Part of a small language model's weights: RMSNorm before each block, no biases in attention or MLP.
MLP neurons of a small language model. Each row is named by its layer, matrix (gate and up: input weights; down: output weights) and neuron, and shows model dimensions 48-175. Each number is 50 + 12 x the weight over its row's rms, rounded and kept within 0 to 99. A neuron's up and down rows have the sign that makes its largest values positive.
Before each neuron's rows, "fires in" lists the words (lower case) most often at its 100 highest values on Wikipedia text that the model never trained on.

fires in: "north", "scored", "norfolk", "scoring", "named"
L6.gate139:47 35 48 40 39 39 56 53 32 66 59 25 58 62 46 64 45 42 54 57 33 60 47 22 46 48 41 19 55 48 69 55 59 52 62 51 61 69 58 47 37 54 41 72 45 41 58 33 56 47 59 39 31 49 50 52 39 55 31 25 45 34 39 62 25 40 24 57 46 33 45 47 50 46 55 37 67 58 29 47 52 34 54 63 48 53 56 72 51 52 45 61 58 59 35 34 58 62 48 50 42 38 65 51 62 84 43 48 55 37 64 49 37 73 43 37 73 35 73 48 54 45 34 40 46 56 58 60
L6.up139:43 68 52 66 32 56 52 53 43 47 52 43 52 57 49 50 45 43 27 53 74 42 39 31 56 49 70 60 32 53 40 56 47 61 43 51 53 29 55 48 47 65 59 41 51 49 60 60 53 58 44 58 63 38 62 76 45 50 51 57 43 76 69 55 20 48 43 27 62 28 42 42 56 27 42 39 44 51 34 31 49 31 45 46 70 40 31 45 41 47 57 35 72 39 63 59 50 26 70 47 56 50 58 46 38 45 55 74 52 44 66 27 61 38 41 63 40 47 31 59 44 45 46 42 60 48 39 65
L6.down139:47 61 54 24 46 55 59 53 25 62 58 40 48 56 52 50 49 47 41 38 52 65 29 32 43 41 62 48 41 34 67 59 43 38 70 65 44 70 60 25 53 46 55 08 33 41 44 32 47 28 54 31 34 50 52 42 44 54 36 48 55 38 40 44 49 44 46 34 55 32 36 59 52 44 36 52 41 52 39 43 51 40 53 53 49 43 47 72 30 49 53 44 58 43 60 48 37 49 45 47 45 39 51 52 27 57 46 59 48 36 49 62 54 17 49 61 67 44 28 76 47 56 37 32 61 60 44 62

fires in: "high", "most", "candidate", "only", "fighter", "neighborhood"
L3.gate165:52 36 46 44 48 37 31 53 63 51 50 56 35 31 40 72 60 49 54 38 50 54 74 40 65 27 59 77 50 51 57 29 57 54 58 54 49 57 62 53 59 29 61 47 43 38 46 30 52 48 56 64 55 38 65 49 57 39 33 49 66 58 43 41 61 37 46 34 43 57 43 52 73 39 64 66 51 80 84 62 43 67 61 64 45 64 37 54 54 49 46 42 67 47 38 57 38 71 68 56 35 48 49 50 44 61 52 34 49 40 60 41 55 31 54 69 47 46 32 39 22 48 36 47 57 45 35 39
L3.up165:52 66 42 42 59 58 49 46 47 27 70 52 63 36 40 67 67 53 45 52 45 60 45 48 81 56 46 46 46 35 41 50 46 64 67 34 59 37 50 34 53 63 71 55 64 34 53 56 45 57 38 61 73 56 59 40 61 69 41 52 60 61 49 68 62 42 49 57 55 50 52 54 74 52 44 32 35 50 39 37 48 49 62 46 42 45 59 24 51 56 22 48 58 44 30 53 49 49 44 60 58 36 65 37 73 53 60 56 44 47 48 71 68 28 69 64 79 53 38 51 49 42 53 34 54 66 55 42
L3.down165:56 45 64 47 56 57 48 57 71 54 46 51 60 62 62 46 59 40 53 41 46 57 37 51 61 30 43 66 35 62 34 34 38 48 41 53 43 47 51 46 48 51 60 64 42 31 38 61 36 55 60 52 42 56 69 57 48 42 72 67 63 63 59 45 44 75 60 54 64 49 26 41 41 45 46 34 50 62 51 69 76 41 35 29 64 64 38 49 57 51 60 53 37 74 63 56 50 30 47 53 44 66 27 54 29 50 36 31 54 35 35 35 23 28 63 40 44 35 61 42 34 46 56 47 67 76 46 28

fires in: "other", "others", "former", "private", "formerly"
L8.gate105:58 56 62 39 40 60 57 67 41 35 11 57 46 71 60 76 45 48 47 50 50 42 61 63 54 60 40 28 63 62 60 49 69 67 37 65 61 63 41 42 49 53 27 44 57 37 53 65 54 45 63 70 38 53 31 46 36 52 41 33 47 57 55 66 61 32 44 59 23 47 72 50 51 52 56 69 52 51 39 62 80 63 63 44 53 31 56 38 36 30 50 27 62 52 46 46 67 35 74 59 49 51 52 53 34 50 44 58 54 74 62 42 66 31 51 62 42 43 41 45 33 48 61 46 58 49 54 48
L8.up105:41 70 56 49 39 68 58 56 35 39 39 63 42 57 49 76 55 61 31 60 35 50 58 64 48 48 43 46 54 37 47 58 47 80 37 52 61 63 54 54 56 55 55 53 69 44 73 54 53 51 42 50 55 30 40 57 51 63 62 65 52 44 26 61 38 44 38 53 56 39 40 73 47 32 50 77 48 35 43 41 47 62 64 46 29 32 33 51 65 50 42 39 41 52 46 58 54 54 40 36 61 28 50 51 49 30 41 38 49 37 48 41 63 47 42 62 32 46 38 31 56 65 47 69 65 45 57 74
L8.down105:34 40 52 82 57 75 33 43 62 52 54 52 48 45 39 49 60 67 66 36 34 48 53 37 32 45 61 56 43 31 64 37 51 33 42 51 75 28 55 60 58 56 59 61 56 64 63 46 36 54 55 32 48 47 32 49 63 66 45 66 50 52 46 45 68 34 56 66 59 50 29 55 55 61 59 37 36 39 53 45 60 53 56 29 57 47 50 58 58 37 44 33 49 45 34 50 31 48 36 28 40 41 52 55 49 53 33 41 75 56 49 56 41 48 52 50 57 29 35 33 49 50 39 52 43 58 33 61

fires in: "or", "original", "votes", "orchestra"
L8.gate176:65 41 64 47 46 52 44 52 38 38 48 60 60 41 22 53 43 63 49 39 56 51 55 43 39 65 65 39 71 55 38 58 40 46 54 81 56 60 44 56 42 55 41 43 47 30 58 48 40 51 37 55 51 71 65 47 57 43 56 35 27 54 47 49 44 57 55 57 55 48 61 40 53 46 40 34 32 48 48 57 54 62 53 53 38 41 29 66 52 33 32 38 46 49 34 57 42 49 45 42 45 48 28 35 19 43 49 68 71 54 71 59 46 64 49 57 37 36 46 25 37 51 57 52 60 30 59 51
L8.up176:53 61 22 57 49 48 54 45 24 51 39 51 45 53 53 53 48 72 56 26 46 17 53 52 56 48 91 74 59 52 42 56 80 48 33 54 58 72 67 43 62 32 65 44 52 46 66 62 45 45 44 64 50 42 28 35 61 36 44 48 43 41 34 49 71 59 39 29 57 50 47 66 50 59 65 72 33 26 38 59 47 56 44 31 36 52 53 70 52 29 62 43 51 60 63 47 43 45 43 34 53 41 54 70 47 50 41 46 47 61 54 49 47 30 64 52 50 56 56 44 44 59 45 43 61 55 60 50
L8.down176:49 39 43 42 38 49 45 52 68 61 54 50 50 30 58 39 69 50 45 39 65 44 51 80 54 62 43 64 41 50 36 65 32 52 40 54 40 65 30 47 37 44 70 22 46 47 68 65 53 36 47 62 61 64 73 51 42 62 50 58 45 42 45 21 43 38 35 37 42 48 49 53 37 75 57 35 49 57 65 40 45 49 63 38 58 39 49 49 61 63 31 47 49 52 38 54 48 48 71 40 43 46 52 61 35 60 53 74 47 37 49 73 41 42 40 55 45 36 59 54 52 64 49 44 63 45 52 54

fires in: "november", "david", "davis", "haviv", "karate", "xavier"
L4.gate176:46 54 52 24 51 28 43 60 44 60 54 66 57 76 61 51 65 39 50 29 81 34 54 54 54 30 43 53 55 20 50 80 54 71 64 63 52 40 42 58 26 57 60 60 79 66 49 48 51 62 46 53 41 48 71 56 70 47 57 62 47 42 48 40 37 54 42 38 58 41 69 44 50 56 49 41 70 58 55 54 56 46 45 45 56 72 47 63 47 52 55 61 56 37 42 56 31 58 35 69 36 35 50 64 44 37 37 52 44 53 65 58 64 57 19 35 58 52 50 75 46 52 59 52 40 72 54 51
L4.up176:33 53 45 54 10 37 38 42 35 48 65 46 40 40 50 57 30 38 57 49 43 15 64 61 49 41 36 42 40 56 28 57 65 59 60 31 37 31 42 60 42 57 50 68 64 53 59 36 60 20 47 44 17 44 53 45 35 41 44 48 56 56 54 46 24 62 59 45 47 40 43 51 45 59 72 47 28 49 58 43 48 59 35 52 50 51 52 48 53 63 64 44 39 52 48 54 55 54 43 05 54 35 55 51 50 50 65 46 30 36 39 53 44 67 46 50 44 29 66 59 58 50 68 54 64 40 44 44
L4.down176:59 55 42 47 57 50 58 52 58 41 70 53 61 62 56 40 53 65 55 40 75 54 40 51 50 39 60 29 44 64 44 45 45 61 53 55 54 43 36 27 58 63 70 71 44 56 42 48 46 62 44 63 74 39 67 48 71 34 58 57 41 62 56 75 57 61 37 58 30 66 80 46 38 47 60 55 62 48 67 45 58 67 58 56 51 48 42 42 46 38 36 77 23 35 44 48 79 36 47 84 60 48 61 51 48 64 38 33 60 59 62 55 39 69 34 38 44 25 39 62 38 56 44 40 48 51 32 57

fires in: "early", "under", "in", "every", "very", "late"
L7.gate93:21 58 64 43 40 32 65 33 67 63 42 59 71 57 30 46 51 40 84 57 57 51 51 77 43 33 67 42 36 59 63 54 30 62 54 44 68 44 52 55 48 48 46 65 56 52 55 55 52 46 45 39 46 73 54 68 60 11 58 43 52 57 58 60 50 59 49 31 60 44 28 61 54 44 67 58 52 54 54 43 39 28 59 48 40 68 25 26 62 57 59 56 52 45 42 65 56 60 49 54 53 58 49 62 44 55 37 51 49 83 36 61 39 47 43 53 55 66 59 42 43 47 71 23 64 40 37 47
L7.up93:62 31 68 37 62 47 36 72 63 26 45 41 79 69 42 37 58 64 43 44 39 55 62 47 70 54 53 45 31 29 60 42 39 44 51 44 34 27 24 30 45 33 57 42 38 40 58 42 36 59 40 66 54 62 56 54 41 33 68 31 49 61 53 43 52 54 40 40 46 47 41 51 45 62 55 45 54 59 51 43 75 52 54 43 45 68 39 56 37 44 51 43 30 50 42 57 43 46 58 70 60 54 41 31 84 51 52 68 66 43 43 44 70 63 44 57 49 27 38 45 47 28 57 36 64 40 60 47
L7.down93:37 45 51 46 60 66 64 47 54 51 64 40 61 50 34 37 42 76 26 52 40 36 72 34 61 58 56 33 52 28 34 47 37 41 62 49 47 57 45 71 44 73 36 55 61 38 35 42 52 47 41 53 41 64 33 44 76 51 51 25 42 60 64 51 65 48 58 62 25 61 52 38 73 53 39 59 64 66 49 44 80 54 67 61 51 44 54 56 31 37 52 71 35 70 41 68 36 53 60 49 61 46 45 69 60 47 38 40 51 53 65 56 42 54 32 59 55 62 41 59 50 65 39 43 52 53 47 52

fires in: "american", "america", "1957"
L6.gate133:64 51 65 44 44 26 41 49 41 52 42 64 45 37 47 47 49 45 34 53 58 57 73 37 46 40 51 66 47 54 47 57 58 49 46 29 50 79 33 60 50 49 57 49 49 44 51 39 49 47 48 66 33 47 42 41 34 31 53 49 69 58 48 67 53 29 56 25 72 57 50 68 61 52 61 67 26 54 46 33 51 32 65 71 68 48 46 56 38 42 54 38 57 64 40 50 52 50 47 43 32 52 60 35 28 68 79 56 39 32 62 68 37 47 43 62 48 58 51 61 47 54 60 48 39 34 60 64
L6.up133:91 42 49 50 50 53 53 37 42 31 53 52 56 38 39 39 68 56 46 68 49 52 65 48 37 60 37 39 42 47 58 64 78 56 69 36 47 57 56 75 47 60 63 62 61 51 60 54 55 60 51 42 62 30 50 57 45 59 63 55 54 42 77 52 66 50 41 66 64 30 35 41 47 47 47 50 49 44 33 50 59 36 34 58 55 56 63 46 61 26 53 41 36 61 50 46 47 55 54 58 31 32 36 49 19 74 50 40 41 48 34 51 54 55 32 41 53 62 33 54 50 43 62 43 59 75 50 56
L6.down133:33 38 47 49 55 51 45 30 34 32 47 31 50 42 40 47 39 51 39 41 58 66 62 66 38 59 55 79 55 68 61 29 52 44 46 60 62 63 28 52 48 47 46 36 56 53 43 38 44 43 41 52 34 52 40 43 55 67 48 36 57 52 28 43 55 47 50 65 52 37 55 66 65 60 52 78 44 29 70 41 74 30 44 61 45 71 38 42 54 38 47 69 38 56 71 54 52 57 52 73 49 32 40 79 55 55 35 50 53 34 62 56 40 40 52 44 45 69 68 52 33 59 37 42 46 55 62 55

fires in: "with", "including", "include", "included", "for"
L6.gate72:47 42 55 37 47 27 41 39 46 43 41 50 50 43 39 46 37 35 69 40 39 44 62 36 47 69 65 66 45 66 57 45 67 57 59 49 34 67 85 65 57 35 36 63 70 55 57 59 53 64 36 56 54 40 54 43 47 63 48 60 53 40 31 47 48 45 62 37 54 60 54 63 62 64 60 45 37 67 47 31 61 32 44 64 45 52 45 53 28 68 60 37 66 34 56 56 72 57 49 59 63 51 52 21 48 59 65 64 50 65 59 46 37 53 70 52 52 47 62 57 45 41 45 43 43 45 54 75
L6.up72:41 43 17 67 60 33 50 56 72 52 57 67 46 49 72 32 46 64 47 74 69 40 47 37 59 42 55 27 50 34 58 31 70 56 40 45 59 63 66 33 60 46 47 53 65 52 78 49 54 45 50 48 57 66 60 43 47 47 69 46 55 38 32 68 65 49 57 58 48 68 42 70 46 42 37 53 56 56 58 56 43 64 51 49 39 53 50 54 57 53 49 42 58 49 43 44 51 51 67 44 40 46 66 52 58 32 51 51 29 55 48 43 49 72 39 83 65 64 38 61 39 41 37 67 31 49 52 55
L6.down72:61 46 50 53 31 65 27 22 30 57 51 61 49 49 47 31 64 42 60 41 49 51 56 56 72 65 64 40 42 56 51 40 33 61 49 14 41 54 48 30 53 48 56 32 29 62 62 47 51 48 77 36 34 51 49 46 63 47 62 43 54 60 63 50 42 51 62 52 52 54 66 37 81 50 37 37 58 41 48 64 47 60 42 27 53 66 40 59 57 26 42 49 46 37 49 55 50 44 39 45 68 39 61 63 62 73 52 43 55 55 31 61 53 51 38 33 39 43 56 54 58 54 50 93 41 69 39 62

fires in: "population", "kingdom", "kindergarten", "union", "d", "s"
L6.gate27:47 39 54 48 39 46 26 38 59 23 38 46 58 45 47 40 38 65 60 49 21 58 58 32 53 49 54 53 50 37 52 46 29 47 50 68 48 64 68 39 40 58 59 61 40 45 38 59 50 52 50 68 55 52 45 71 42 43 47 65 68 40 31 42 42 59 52 39 51 48 33 38 47 70 74 45 68 69 58 31 52 31 53 46 30 52 56 68 40 52 56 50 55 65 40 32 52 53 59 49 52 56 32 39 44 55 37 74 64 49 46 51 46 52 47 48 52 64 49 70 69 46 69 56 81 61 45 48
L6.up27:22 51 60 36 61 42 28 67 57 47 55 39 40 61 65 40 42 55 54 52 54 53 39 30 56 38 48 45 53 46 56 35 62 40 49 55 30 30 39 45 51 45 73 48 38 61 40 24 45 29 45 24 38 36 50 44 65 52 86 42 61 50 39 31 46 50 49 48 55 45 27 47 55 47 41 53 61 43 33 40 43 40 46 55 52 38 69 64 52 44 28 48 60 55 50 40 29 45 55 33 33 38 65 59 72 55 55 62 48 48 41 41 37 71 45 60 67 44 51 41 50 43 56 58 56 44 66 55
L6.down27:41 45 61 48 58 55 67 51 59 37 26 50 51 45 55 47 44 64 57 61 47 40 47 58 45 35 36 79 67 40 51 51 50 62 41 50 52 40 34 53 58 44 60 40 38 28 31 45 22 79 58 65 52 44 40 70 39 42 36 64 31 66 54 40 51 55 73 36 34 53 49 37 50 51 29 41 58 57 48 46 60 81 43 51 42 44 34 60 49 60 62 40 74 46 58 60 50 64 51 59 39 35 36 58 56 56 42 59 64 47 53 53 51 32 54 31 36 38 52 65 44 38 41 65 31 29 70 44